config = dict(
    n_layer=12,
    parallel_block=True,
    init_std_up=0.028,
)
MLP neurons of a small language model. Each row is named by its layer, matrix (gate and up: input weights) and neuron, and shows model dimensions 112-239. Each number is 128 + 24 x the weight over its row's rms, rounded and kept within 0 to 255. Numbers have three digits each. A neuron's up and down rows have the sign that makes its largest values positive.
After each neuron's rows, "fires after" lists the tokens most often just before its 100 highest values on Wikipedia text that the model never trained on.

L2.gate110:166157114135146163153138196136133107136129126117124115134146129146118124155095140149121185152125100110120116154094132170149082144107138115158106099119115163091165124116145119072097131159137122113130149153154168100160131155120167148131124132132150108122099099092145098128140132145123129160103143105097110108121134128141141139120140079156094079142098147107144118146132152108072140087170
L2.up110:124103143138128185136127105118088115158113135170135128110155104101148149157132141118118115103118110096140107124136106144103091106165164125112151134135127125100152097141110113113138092105134128104145123146197151150162166111127076099120136136125125158168136144123119136079142084125113122126135137087139136100121171088151137123169131107101162111141113116096114145146141090128150115116156
fires after: "the ", "The "

L2.gate93:102103090063102142126105120137114118119146125130144126098160129179149063096123125170119118147127091123047135131155146124176110128123167128188123149087111174100106098134155149159123133105149092129109143116117106131110096137104095143116122135120099173098125134183146152141128115149119106152103140108152108136130098156139155179140122132124140104173128073127130132121156124151121135129125
L2.up93:128117119133115092138108100120130167164130117153115102105102098153137143125105114157142144127105146152134125108148149089104159106143170124152128142100174122130110116068112107127146116082170175126143138101174073123102137130131129141169157136169168116095162142099149133134118140173125109173148087165131132133171120107143129115139104170110128134144080138162100121103113104135114094087148
fires after: "- ", "=", "\n\n", ")"

L5.gate223:118128136139139083135116115172114093106117133080143131121186106141130121113091131154108153150142135145127096176086118142170113086085125128142125143100152115113081129109122127114127093130150165126112118135107098130164158114095181136171119099150121180147129134119115147169122141147175135118130095122160120099129142149132136145070105113106093186147135145088087112124124129147118145125095
L5.up223:143153172166158135092123128130110105113095104148098113122148140112121113122117142121138126133123130113139145137104113147103147142092101158162167164095088120098109135126126146149103096144122166126130159114146150167146130113123142138124136098157153123152144169148127126150166107134152091110122124115100172132178117116145074137115096125137113122143138144115106193121161144144132123147115
fires after: "A", "C", "H", "ab", "b", "B"

L2.gate165:152119136163150172159100169130109113149128176134132075111168154116118153145120137123134161092129116103165134149169177155143135148136127099139136141135140103136159110132142168086153106166152140128172093153157128146146151141131156115093075095156120138179118149100100099105102124101101111134115157132135154093149111093123150121137137152161112147168092108101136137177125127114129129118180
L2.up165:112155105119096137103148130143101171098109132127099141116146119134126120128134121148138172038136143160113128129107109134126112154096121114107126104147157174169142147141113158133116116137126123152104091160143138133160154142095137149148126124133145100129126114085105100127126145108179103153154146107102194123122131091089186140149159139098111183087147097111164160143151106144122154084130
fires after: "the ", "(", "such ", "ed ", "those ", "The "

L7.gate320:146146109096133122107150091154141094115142141092097116102154107159167128140143132134094096112153101131120127140123147119163117134152140165117167135158108146165137105121133127106114136135141139141130118120151156168172144124141191180158129121123079146125090127122088113136103159132164124110184101138137132149156088161119117116109097168140180155134141146101118165122160148179107109148175
L7.up320:110152112158114136181101117124138158137130153131138113126109113136157130119118138144131160132117127113118149185097101163108118157150106144146113165097109105204146109103124132087128110098153131155146196132105160099100101106142158117117110132162149177111120143147171101143118103106116101119091118110100156099139130156148101095111129113147109130098120138129141163132153096115181106134117
fires after: "re", "h", "b", "p", "P", "ap"

L5.gate357:135087145106156159139129110139131122077158094108145126111125114114138106158123156156147143118130143146109159135147151101059116091151111166127130105152125143124115124115081119098132121177151142130108103140159131128103089116117136127181148123155115135166135110119176163108153126134122100149169116102142105161162165135167133157121131135200139169151114149108133153128141150123140184150115
L5.up357:125131119145156104130103153171154124131105110127135103086125147109162120098116167140131058113132139098122103164161140156101104159091112107083123137133160101154136119111138158135148141151123174100164099159106128117137155093181114129133169146127100130188160127161137159156128112161133149130109094131114087104097092139101119079078104148170144156099126160121091096102142141109136111147186
fires after: ", ", "There ", "led ", "there "

L4.gate5:139143125091097116100086143137135105111158172102137133135140130076110121129110127144097110122140099106100103124107103116167097118141075161130140134128132116114159136104093148124141149192119164139124178048144115120155131145115143122136129162126126143087078142145149182133121164105143101096112157104129140139142142097144157172127118075149139117157145140104118146131102118143154153135156
L4.up5:112156089175140146129104118110167101127118154133163137145091090112154122122131103131142105123129088131122148086151131101139166146102180166132106148126101132145125130155102119127123143123127114113128174139136120132151154114160123106153166131131099131130104134157165113108161113154145108108139153152176108112088088112110201136131136118095117118120165119115118141103160153130151134100150
fires after: "| ", "(", "E", "W"

L4.gate22:112171126089135110118113141118123106154106121116138103137114150123135136112171149103119143129088076120161135117141141104056116114111096112096120132134116095104164079127143158126138110122169136163135155133141123109109146124137095137125112081158147086124127116099103125126157160164152103127105131119127151062146133144129143146108116097141116142163099131137104144072104092142136132071134
L4.up22:162126136129149106142129112132106110094116148127104133122162074154108166071142112118134162077109151137132156110107150116147114098124138154140106072131167152175097129068103134133140137121155111138143113092165157130114132075117103104143098132172151106150155152105154113131122114130115124100173151146089130099120137150137116094128118120129153096155092135135177124119104159139159142096120
fires after: "the ", "as ", "in ", "this ", "0", "th "

L7.gate600:144112119092107134083134124111121096050158127120123094151139133083123122161168145110110105091099131120152130127114180111148089141145165108132109131148116116138101153126125154146133148131154138128149173128093126165123127101151112164145129108184125122118148151101139127134092158141145127145098133100099165095139135159134099128108178069139131104085129100121102144147128108104119119130156
L7.up600:167131105145131136169110112078170165139128121168132116144126148133118120096130155103143107104100159081110172148096169128109154103143153116103123112099124131108127142142124107162148135089162147135085100146131132155125146131093167174125133121134090109123132123110131093151133139154149136134109135134120119125118145124165151151130113143119103092142107157093153108073138135154172139119155
fires after: "\n\n", "\n", "He ", "does ", "did ", "has "

L2.gate537:127099148125154140153110142116168102121122091154097130107180129163121085109165121122134136139120123167092131115160161164096117134103128141148106124107132126142121148116152170109140135110093140164133120140143094144130123166121133176127116098115123193091132072137153151120081095105081137118135097146122131125113111137145160115129122135132114102099119111152169079094135134145118076156128
L2.up537:149103117142166128142137109157131114089096107170132193158152078121120122071163101086081133148124103145122122106136157111145120113111147175117128172055112145128109128122097155096173165118154156111130132102151125176104107144102140152103093119123146132114106144161147135091159127130090106119110123118140113120128095139117160086159145163179140146091095109113125136123180126132144088141107
fires after: "| ", "- ", "\n\n"

L8.gate456:121139128073159102143156134105111111120125126094134111127123151148132137157147157138098112140122146140147145144114136140151135139128138113108110120121126095116135094115146163115164132120140139111176125119139156121184140163077126163139105123118111128109143103147141122126107117176136154155143065105157161146102098168134152124127093110132169160090118150101115086116088106160132100137134
L8.up456:120141096107137110139124092126122134147130102127134095137105123144109132118106153100095110170077112170115102136079117112148133134148143119148137133168151112118113124176102151119129106072153106142134196141120113095108164139133132140140122100119116122162134101176127134125158103108086080139104123115139102152141132095124118161078121140127152103109111182096146137095111111074131087160152
fires after: "and ", ". ", ", ", "\n\n"

L2.gate615:176142196137130164160145145140111098107122126108129146120186135134117126119148131117145162113114145124112106115143104168137120141114145141101162115132124162178107157093109143177110129148120118098081113133129148147125151120086138097134117138128129142142106141068106168115157091090148139134112153159087128126130107142116169135129145088135119102144117133149136143121111097124106113101171
L2.up615:132116101175120155099159144145120111093156142141138125120138106108122152128122132114186133126082113140139172143147103105132147134150171111138128138207146115133141140092159134153138154146151121142091118104133171112135166125124105116136138111116117099106107115142130137080103109125127137125098160093140077127147181132124157114095130099131138085179167142123126156145118130108098140164104
fires after: "the ", "The "

L2.gate492:117140151143133134147095120135143121096116136134139116121134123178131124119135146146164157083141113131124123114128123118149106122134082158117135118161124122115117149108159176132146126129116101139141131102123137117099145124123179171151123151110129115097098102088164136071100104110126138131110091128123118090110132148123141168116099083095152150145072112130128138115098132136119144120135
L2.up492:108123092131148099136166115145141154121115127119083127138098091125124183166114139178134139141088113092158141068111158164134098102118099133143135105127165120138077095109116087110089167131145142135120160117133119144160138096153134170100127132141147116142112116109136133112118140128152143130130145150140140122150125089127143100120177144193122141139139139123122141089172111106114115103121
fires after: "| ", "\n\n", "- ", "Career ", "ab"

L2.gate382:157117126107133113159124114143151143131154126157071161106156106148192135145106119141141138118137130141098168135118125104159086114135113120128149112171145154124128130082129159135085160138148117122099130120089110129135099108132108122160141135119151156130118144123122107131134151151164153149104161099120115129139130114134094144138087097161123147085157160142132087104099089155075165153139
L2.up382:132161128143147125133114162096163153106137133146146159101124101125163108110066110124122115143154097166133112135095163160138106127099131139113154119118121116153131135126078109099118147139131169137089134104089127103143143139162125070116124125123123170114135119133123116160116154144145140123179114164158165152180128112137140119099118143125121157131111148175153083098171142189132096169154
fires after: ". ", ", ", ": ", ".", "\n\n", "- "

L5.gate247:146147148141120156135106151145112100111175124092163193135131154122162099108130128122156143110132137103110191147098133123133086140176105145128177076132143134121145114103100137100093154174110133148098141139131141182114156120150118132108158116160134099132136114127094151137149136134166138145118151117112158109102182091147089139087133126149163123168076124149140123078116097146143105136111
L5.up247:119146123130121147118128149152125083121091121167131123123114127146140120082145137137111131184088136143147159116151111108133112132128131149129088145140164107118100113093111125156102180156143143132074157142105152112133141129201095145127172132127104132131155150094138168120168120131123133122162160155143124126132125082115102147128160128138089159114195136099143094084136112118117129130083
fires after: "'", "U", "S", "United ", "As ", "the "

L8.gate619:170143124098123138108132138125124100108132125141102138108149112146159132153160141172111140159079133140128102149073114135136135082133091149107115125063167112139121100142109131117121084129105138148120107141168138105102129112084159104133150104144136154105119135094152148101118164129165118051117117105150158081107147138163121143100108170140089116062113141142134138160128117162129116132162
L8.up619:158118190150119110131147145117119135126136093121085140112124177141093120132116118181088129120164128130144125154103127087145166113107128134179141162088071157129087111118112101130116089148105184116107132135133127131079141126078117110124117114150131138146118135163195128134125103088124161152155141131123140122136144108094106132103122094137136129140141169144135116092106098151125149090074
fires after: "was ", "is ", ", ", "were "

L2.gate611:133083122119123116150124143120179138098108103134107174155146110116096131117124108139137103095178121115094131117145129127156104124128102126183100154135117147103095155105172138135097159089107076107093120141131094125119138138130142158086173154142152109093131104113112116077102138113133155168156096090146111157128142109127163211116069125096136112148106094160117113104133109165110127126126
L2.up611:139150157121124140119125078148127098120170073127103196138122110070117190140114113153131141142085111144156105108124136155093147128130133169159172095124125101129133146127144092122145146122127141132152135088130165133111127081106099197153127150115099102141130091124146131100093128139157096175133125139130112130117132142145133128116126131136084151130109149108144148138102134099118138104147
fires after: "\n\n", "\n", "| ", "- ", "==", "L"

L4.gate17:145103165128146133092148151128126155113120124111116133102098150094144158137145128137122136117122085099127084138153132124153105151129085156112117128118101167161096131140105154100173153129121086133104130140134120128113121090184156160184103144131138124139085163149141102116151102156130134127147171134144166116157143129107119106130152114114103129152080126139124089115170098106119133147125
L4.up17:106168142147098102023133147136096157141134144121128132112122157062139111123147105121142138134163139124114145127164175114107170142089092140117099113092097127112146131150127150088141101101138171166165114146139112102107124126150141166099124147135166108096119111124146156144146124150116125133135142135149169105119111150128156132123154158181133093130113104162147153117132139111117072116090
fires after: "K", "sh", "Sh", "T", "Ch", "W"

L2.gate254:149125145170133167119103179123111099121088170127153113133132143113123120090106114122137147131095115085169127148135125165107118171150151143138135122139145141110119119097119145094101125148093117129154156113141095155191155128142129115167092122162111103169075128102089107112104150137110162131142185110135153087103123129125151130142130121107160094127094098158141140169147098101114138130137
L2.up254:114153127088130165110154143128114134160126069127115125147134160141125144146101095151123172117160097149121125112122084114150121089113114123133137114109104158152141128132096121125103149122094142154158166147109094145152135081109101073085118161163151095104138151087162106112117120142147174161129138109122110164111138128137163153131157116150138083127127066159125098126129118142119145106106
fires after: "the ", "200", "201", "The ", "202"

L5.gate8:166123088124116165149120127124105131133102157144140099140170119088165136160148139133114166129121098157142150112132116139149121136116169130151166107145154145108120132062099109131121110152097143149115145124123141119151130132077116106080125113168128117135136126155157142157110131126209092133146113114138131096089132080120138168138138139113131125137121114129099118129132123131131098095137
L5.up8:123124141156166084134144139122106167118156139130156166145147138139111136130095164111129084131135196150119123102122138164112120132151130120120150131079144124155132121157121098113096083146116140141106134118136112142148138120157139135112113088160130181078106095080106142092146073140085102099106113134085135117139141144160138128113162156108141116139142109153103130086133137131115117119146
fires after: "| ", "the ", "pe", "Stand"

L7.gate396:117119124156120154097120169112145069130155113115124114095153149127134167116178143091113114180138110121097123142142172112155162157084082129121172114157133117140118142086187119147133139090172128068171171126148146132128147052121132107141105138164108109132129148124104122114129172180101112111157122136097165150125139142131102110147157118136155115152116154154122133103156062121121111108107
L7.up396:137145109156106116109115141153121093128096112103140150144093159120171139096150135155122117156145130149126122127107129143158127111132112156102165142126139140115090131138099110092181083152120149151171135115132139121128161118130157114105103134118134137126145124150143141135125109103095109120082150067130133154119084137116142110117132111136191106110093148115137104139185103166111170116177
fires after: "S", "s", "Sh", "sh"

L4.gate532:135130102117133135103117128152090115122110097089129098115084137129113132147126121136109149161113122133155133141093132139098100148131137085167117180147155104155104114114172105120107052120135163112114137113139136099132132108130124136156134134154142154132127227114101106117124119133093137132128136153111148116156081159134109098096137121112166137147151165120169108146156125151121125085142
L4.up532:120124178122114154120130140128148154114132107124166147166096107108154136136101122113080134119099136137129138148088109139114096133153129171178115145145108103111145083126169111122086118099147107123153159115126133154095099158124153111181133140190131169102154127139154110128115146120124156147111131148115140086145157124160101107096106091149146109144158111136142136093137131144114150133109
fires after: "-", "b", "p"

L2.gate163:101116109072095167129120146122168142100156100130163125084139103115139145153139138119137145179134126102115128129165137153103154124109101107177123133134145103143133137129151180148140149163134146131141144146103156126142136121132120145126141134147080164107128183116093135097164118116080124110143106164106142133152132111150122141125099160104149127099136148166163099135119103083107107115145
L2.up163:144139127108176165127119124130154090124134135112111138099136115120098086142084100174152100128142096145089118132100151106155129145120123162098135141125125128179147156144169110184105151127130159143134157060138126103095077161141143121153089121114111099081140156171108099102089148143134147106124145150142175170205153138116122102114116131167101132159145155136165119092197132148149108143105
fires after: ".", "-", "9", "6"

L4.gate254:102172117128141126135157155102135157128089108107146139149089136099129141154159105151095122149108175152114124144125135110125120097179144099103160138168113119099107148135115136154105116167118107126102147162119114156134145121129100105149153101081132209156192192118142104128146118114111142076077099169138146156093101169096115168132127125157113117130124165143109131154133126114161104086145
L4.up254:137140113078175171156139120095128147095149121128129133139109088125127088071101129119155146113141108143111134144141099129118164094147113131127086139149106139142152121138162148106101117092114153151174148125086149150126126154133136135140098145164139133085155149092105122113102087178111135140142130125094098152136148125141116144151149079105083121090123111138139147139124179155119153136148
fires after: "–", "Cap", "-"

L5.gate406:094120167154136161149150144130119130087082151100141122104145151122158122126112117134119136138129134098108097090171153085123108142132145143156138102165128164106113122102178097138165145153139158143137168190090134119165117093138104155187079084146125128137078105151091112119112133147161165132130103112081165125124166117114086134119120125101116118094144099123186125152102129129145134160131
L5.up406:129132143107138162129136097119081119116170106131103132100099103100118147156096176126090144124124180083139158090138135108157145112112167102144139131159138151146142143111143130122138171135143147162114152108102118127106160172110124193106176101162103143108152136127130114131105125145130119135131102142111126172141122102076136117125144136144119134148126139146146101124176127145176130168167
fires after: "c", "C", "s", "h", "fl", "gr"

L2.gate51:130132163143155139109091125137091128162122123112110111107132100157129133161056137171110133103174135122124098131074147142125122126092116115139113171142098126155111108107141153105110126142111129144139151128116104110168127177111138106125134168131137092107141142147155129140124107148142130092097094151113159081146093143092103136097169085142120112156144161134144142167107145099128173107131
L2.up51:117111134091117129170139143103165124141167100156130192142130143151130127127100173157129122116123114131140137137108137135161097142130147108101137098146115108141107115108112120118111179119102175147157120102166135124109072163120143132122175161148151132105132131178135147164116147142140137111138123107097151111123165097158112153118107103155075154131154175122099147105149136137140141124167
fires after: "was ", "is ", "were ", "also ", "are ", "be "

L4.gate633:123098150059149095117095118135096108115164106121125123088107081140139111143113123170145114149100127099128130099112145153117132133160150110135116117122143120099121143095093098102142077135115081116112131139130116123119130121141173144144156096155104118110129146114110176138146175154123108164148120119139146158135136143108119119116124114087120150135113107126128101120129116147116114149150
L4.up633:129129118129147146142155131139168123094120122115147071128118159130068131106109156135117088125099154156107092161108114122096128102128160114075113158117147149116106122127125204119148123118153127114119123110093173117140147126132130141108143084092118136155104104130154121136108117126159115157101101142094125116112140153147171150098149138150134090164132137107128128137089111116116172164179
fires after: ". ", "has ", "\n\n", "The ", "with ", "had "

L2.gate640:194109117112121145134115150111107147157100155086129136111179131125118132114131110103140093096101132087116132105132209154141167181113144113149144130079062141096141090133099144112160179110142100143156123123150149166140140127151128124135110062139153095138084135093104135113112139128099125144136148122130140124117152054106137113128133135137110088149144102154143104167155105100072132106144
L2.up640:124113115120153155177084124124146136143152140083155131106147135112124123148125116169128076128148131093142091158073175135115162104116120159129121087089095156126133090123127099107138156147165113106155144128119168118131146148125098113121117153102141109124084132121136110129100133141101151124141112120169106126137098140108134117145123113165161114102113118178143167158157071142192122119166
fires after: "the ", "The ", "| "

L2.gate340:123181138120123129096117169144134098145130093132126112101092108100105134179105123185118150113150143154108049147138129129126114151109093106113095123159123127112147141123163162139132182137123107165111163143107090131101104140134144129125121123095098167104119123132161167132147097127156115143103155139134111119117121145139122163104136105123130110130102104128137133121106146126093170151146
L2.up340:149162076106159151124060119132147120153096161115107174131120132137144121119131117115143132140070090154078107112120132122100125065106126131118113102127052143170141117181149128113109144115115112165142111167159139132123095171116164093158136099140151147099168133143174142165163149107133148103130136122115145114113119152152141137165126121151135127134086091155109138155129140117134133126116
fires after: "is ", "was "

L2.gate26:157149193150124146139176158081088110129131141081151099152135148169142171100132128160146143098150142084165129160134124138118126131131144135104105117104098148126136079138085137108086109134094142097136089186134147146181148147100132142120089139129129104151122124148119136112097127111157142135132126090126137094078137136124147115129091156170153127140111114136101126124115129154141147104167
L2.up26:134148104123136153101125131113143112138162115137142111134149099119147161138124117129136143091151118111129141131133134127152141099087163098118120139111093141155125126125066122100105147120137134145118118098130124081132146125119133129122114176125139125124147144134133114121164073064108135120118107095130117085138108113115158096097155121198136109134174110080119135113104130157113151122157
fires after: "the ", "The "

L7.gate36:097121123127084183133118168103162077120113096112131111154105105132158132094142109099164127119148194099125102107131173131116139162090122131108161084154094176109143150116152132094160142129131139183121124117139131115103157103102163125141101109125157144121104107154128106155125115153116127142105140092153139130147137104109164143094101164148139113102060179178140132126138128083090139113132
L7.up36:118090127099154140101119101115155081112122125136111134135161110098126158085115135133124093147138130182110153065139169172132137124104148117171148166163105127145120153144155135111162093152131122157128136130193145128113149136140168142112126097138110136112116097115115140137165094106084160138128102157107078168104142158118102119123126106152104143073116177124135153139139114111149126130120
fires after: "S", "C", "s", "T", "K", "V"

L4.gate544:105153114082127136158125151135111133076153142113138113116104127128158103139101054171177119136174116167127129140115124070160084135148110153130134093113129178109111105150108142124121149139145088087110160145153112079122086101138140115144121122154152144116130120123144160101167141120149134114173125103131147152136146117141143135119100093168117102063121113127127100137144133151170133130178
L4.up544:149112109156159152121131135123119079078145142127120123117079129124125108109076167113083125119078159124148129159139102166129118146129120157117150090106144138121119123145082092142138141130129159108145125095134125133148147095136139111119117111155143098155174108137161138124121128103144121131127147160158099122144137146063168129160129155113096168128115140123111143103175127104157121124125
fires after: ", ", "and ", ". "

L2.gate333:119129153138111158139104131166122099107108145140127117113134109134153081136073137142127159109148084102157116122114128147122129144146158136152148145125103146097119165099117163115107104138118085097080150151139141160155160140130137165103099117138158143174084130142124141101146127130170092135142133095134131129101111098159173158143160085146123119123134124154147132185139128115127129112149
L2.up333:110116137106167171163112156070132140110146135091129145137141069138123114105088144138133103117153110137146147104132156129107114136127184121109132128119120079113133208148053105123174139137130126110107110114147117177114117145131115101118128149101116165171098104102100132158149104129138157104145126147136087125105119146113153133119121127130101125125129131137127115129087162106160096109177
fires after: "the ", "The ", "| "

L4.gate309:098131143112145103104148116168111148093139161132087110124125124132165120091145165111154147116135125147128129121141123118169111116158102148127134117107139174083124085094112113153125115126117137187123152167115162123114144104109103107143133079137138126118134108089108152078107109121142149158124154127145110094098125096123114170085097097167160132172084156129038096153132137123124144137097
L4.up309:146117125108107139147123142108077120104119137136161110147173148162093138095100139106138101141160138157100169101155156116146178148089134142123133088125163126137097109128112111117105174086136124136129141152074138100148112155138161140142076122151096093109144155095147132128146077115126163157161145089099114125127131143098092190139136106126151134143126090135127143149128142106140109119125
fires after: "As ", "T", "In ", "in ", "as ", "During "

L5.gate132:172127113130118062123141147137152143090098088164139109122106123137142096162142170141147110141118076142162154124122118160139145111151112129151088144127111122094123130152118128147079141122111116107167089126117137134112115075110186064117098104198107108098105156144139140096147124142125148156143112143164178152145101128121138107146141103102119138133162115167102116114142101150119136163142
L5.up132:119097185133163167121113146125104136102116142123161130125098126140128160131125118099114102116106141116133140145086123136143162121134102111137111133132150129112100123167089146116152149069106080120137148115140149103105127117170125130109093164176124104157122153141123094110105098164145129158147123143117105149124131113171121089132151139107130130140141109076141109065147117126115165151120
fires after: "and ", ". ", ", ", "had "

L2.gate209:157134126081137076099121103159108155107160156102120150137119103077123097139139130154150125119137174154094161093137131087115121070132096156145108124155095117151113118108118135124119183099140144122161171116101126103112146166152144069138131112136136124124143154089149164152131117126108143142152150090099114209127126145144137165113124118127148087140101138121094115115126101173162117147119
L2.up209:160167145084157159109100122081109132153129088106150114112127120161156146152138119110113142139106175124110118096086124092114110126126104123123141146157165110137125159127115174165105102118131136116111145121128143092138123135095166125063172131181106099145154121137156155138100117141179094164152147141126113150151103146106121160134131155142079125141136112145144124114137099154143142100137
fires after: ". ", ", ", "\n\n"

L7.gate76:125144146151159126084156147163182107100099112120110147146111132101126106136127102141136132109124129158120103110135121174108147145145125165102115143164136139109057147086172091094150106169155108083164129190139098120160137115128129166122123118136152125138101132116128124142126133112125121195109113120136124169121119114144138095109155122169120142091123122105093120100179113104100133147137
L7.up76:175107097134133117146118134123129154110114111133135104135137141102125121105105096122103144100165131139091136148126143155128138113126122123132065135127117165109121116108120117123157148187129171150166156177093128119093101149098149164145134115130150101135152116132165090165120104118122128163126125158116152089122101105135154095137093140143102101147116146188135122105099082140151139067118
fires after: "g", "P", "G", "og", "W", "sp"

L2.gate170:121141137096146092114109119132165161143113113107132137146118168112126078095074123121120114138121127208083166157146116090152136119105166127141131114099136128119104134121130135135088127136188142098111125147135111155059075174155148111144148158121143171129113137131135130155164157141124152155163142143128083151143171135157107152093105120130076122140138144141065117090179124171119147111136
L2.up170:144110152135164138152147138091139134091117125155093122141075174113117103110103143114142122078091164145123148127092154132145114172157109202114093124104143103084099165184147107124109115114131125124061146126108151085085117148094091136107153099119093164145098167134113106114130150147137143141189138145137109159147130149114123138170135121133137158133098155148120133130107141135085101116152
fires after: "to ", "and ", ", ", "He ", "but ", "who "

L2.gate461:096122152140117123146081119104107105144095134089170130151141122134159138172135112138182171082125105137155086170102137170150144121076134114155097156119100150110100154116120144103100091171115119088117141139130126149140156151146137130133107154143113127167134135121088095153108139123065118123115154136098140119162092111120139119136142145132143092146132146167105144171149113118108131134098
L2.up461:168119109094171167145149118111117130126112130128100098142148091192136111134103132145152154117051113108165130120104169139160150112104153136126120183096171122132113133103129151148125113149123117109131094101136156168137070151174139137134124105172111165121153107126111139121114106108105110126142140107143167084123135119159130083133111118119128136147129146187145100131126156122123143135100
fires after: "the ", "end ", "The "

L2.gate442:179154139129168163172128135107155125183100151128142141129148122144149128146101128114149153156169117151161127121118134136098121121138147136164152128103125124125130121084111138100111119142094114122136153093145087138128120136110150143101115158150145130121111155120162124111135115129135115170133119158086160115127144136128110153122091110143129096148122076131128139120118095110115121075151
L2.up442:063121130143127172158167124118124114139128133110124108087145100127131145134140111145121122108143124113111119090118130125136165117091185104124162088195121138125184124145127100128147130114125119113120095111124118110136167139144099143093132104131099096142129191145125077137140094115123122113113153109128155135132168118127140092108145154104125120164108102137107101149122156097089126150110
fires after: "the ", "The "

L2.gate61:169086133153146143170158156136085102116120097081139132146142084146164139123111145123088135113140124082154066153138117140116100128156166117133131098100111152141131124130117114105117117139140123127109132150139110157185152127151130109124137148171128118139083136135103079086160171135127156062131127105128121079072116110101170099114140132160132122167139145163101153184114112126159128126169
L2.up61:115112166124114158107094119151098103145148130139129109147137123135117134095149158109137117117142117155135118109129141147150101099141156140127111120133146093134128103160109157156130152113121154069116096112165156144155145138120129102151113114129125151116106084138093113119113158101099110172146151085116137137112155110143126117151152142145134126128123097099109130173096135126107094129141
fires after: "the ", "200", "201", "The ", "202", "196"

L2.gate154:143163180101138136148102124115124122108091139146147078124077135112098160126132165159129176123123108095141130154158147118149120122155135095124121154134097114127130105139111134135143107082143145133080149136152138117130175188143127154137126106144113109132104132130100155081110123131133144121114117161120173083163121118135166131111114110132170114146078095124158162161106115118084129121132
L2.up154:155083127129094109180152125141125147169104087117113116095144115150115147127158154149128095084160118118152104113098166155097129129133130127119115127119123134102112151097163130143072087112109109132103167107130128151137136115108097155161125123137094151083181117083103121138112120157155162133099101133148143092102123128113135156182103089144123158146133116139162136115120131098114157110175
fires after: "the ", "The ", "]", "a ", "\n\n"

L4.gate629:169102120121149121099130092118147148161191107089113095149104204107093130159119175102139125154122118092148118123128122143130122102161122113148094152152129124182090139112118073143146135098094110134133125139112123129136080117102145093175147123136085171167138152132136085085166120134123113145151125140119170145143073087154163149143130136124120117115115135116103087134115124167133102109146
L4.up629:067169130119100099117088107105154168131160095154084112164101138111125161168130099148135119133111169148116135143106169152140127105154093133125116118134126113112139118125128099109093107123127111166122112117168114114132095165115117137129165138125145125126089172170170144106188138159127178131160122115171147151121121120071147150167119152127105140134113111106142174072165119165108113149107
fires after: "-", "series ", "number ", "do", "group ", "occas"

L2.gate582:124133144133164087128138116115153169123143121138151093164164153150027113114090163123120141125157109144136126145141145151161129137137156104133110109089118074114167131121095152145141089114160147140103146114128102110124149134146104114120142136146153115179104154146121123130058153127125130101097096099179131124141136088116100128130120130089122139113159132109100115096151154160129122184109
L2.up582:121072126121109102164116121152150144112091132166123147133137111171133143091117168112125136074098113134085140116112157170153095126143149129133121098128121124095137107142108155133118112127133126117139093189107120115166161152138119114173146109150118140122148113142107142119088130129108118178145124160115095137144131124096145159151112130140169147157119121083154149130115127144109102120142
fires after: "\n\n"

L8.gate657:123120147136125118118105146122180102131121139129140163072097102159143099129110147138105126130105111146154109128096135124107190155150128158136130088138128108109098133160161144140119103128117125122125113124157100132072116116152099133153108086124157124123119102124112141123120160113142141107122116124108113118145120151098105162113119098117135107146135116181120121150093137133102131152116
L8.up657:148141113099133151133151130090141128128148123128089116068149094139105102115108136138087155096143101143138116135101157097088132131126125145157130081185126125138118159135099143119143148134106171110133093140144127102107127154122148106110133117109133163085096108118114161149097155087102136092155180162109143137155112117120097192121113110147156093136133162124149140135100145164136171120145
fires after: "one ", "is ", ") ", "he ", "was ", "One "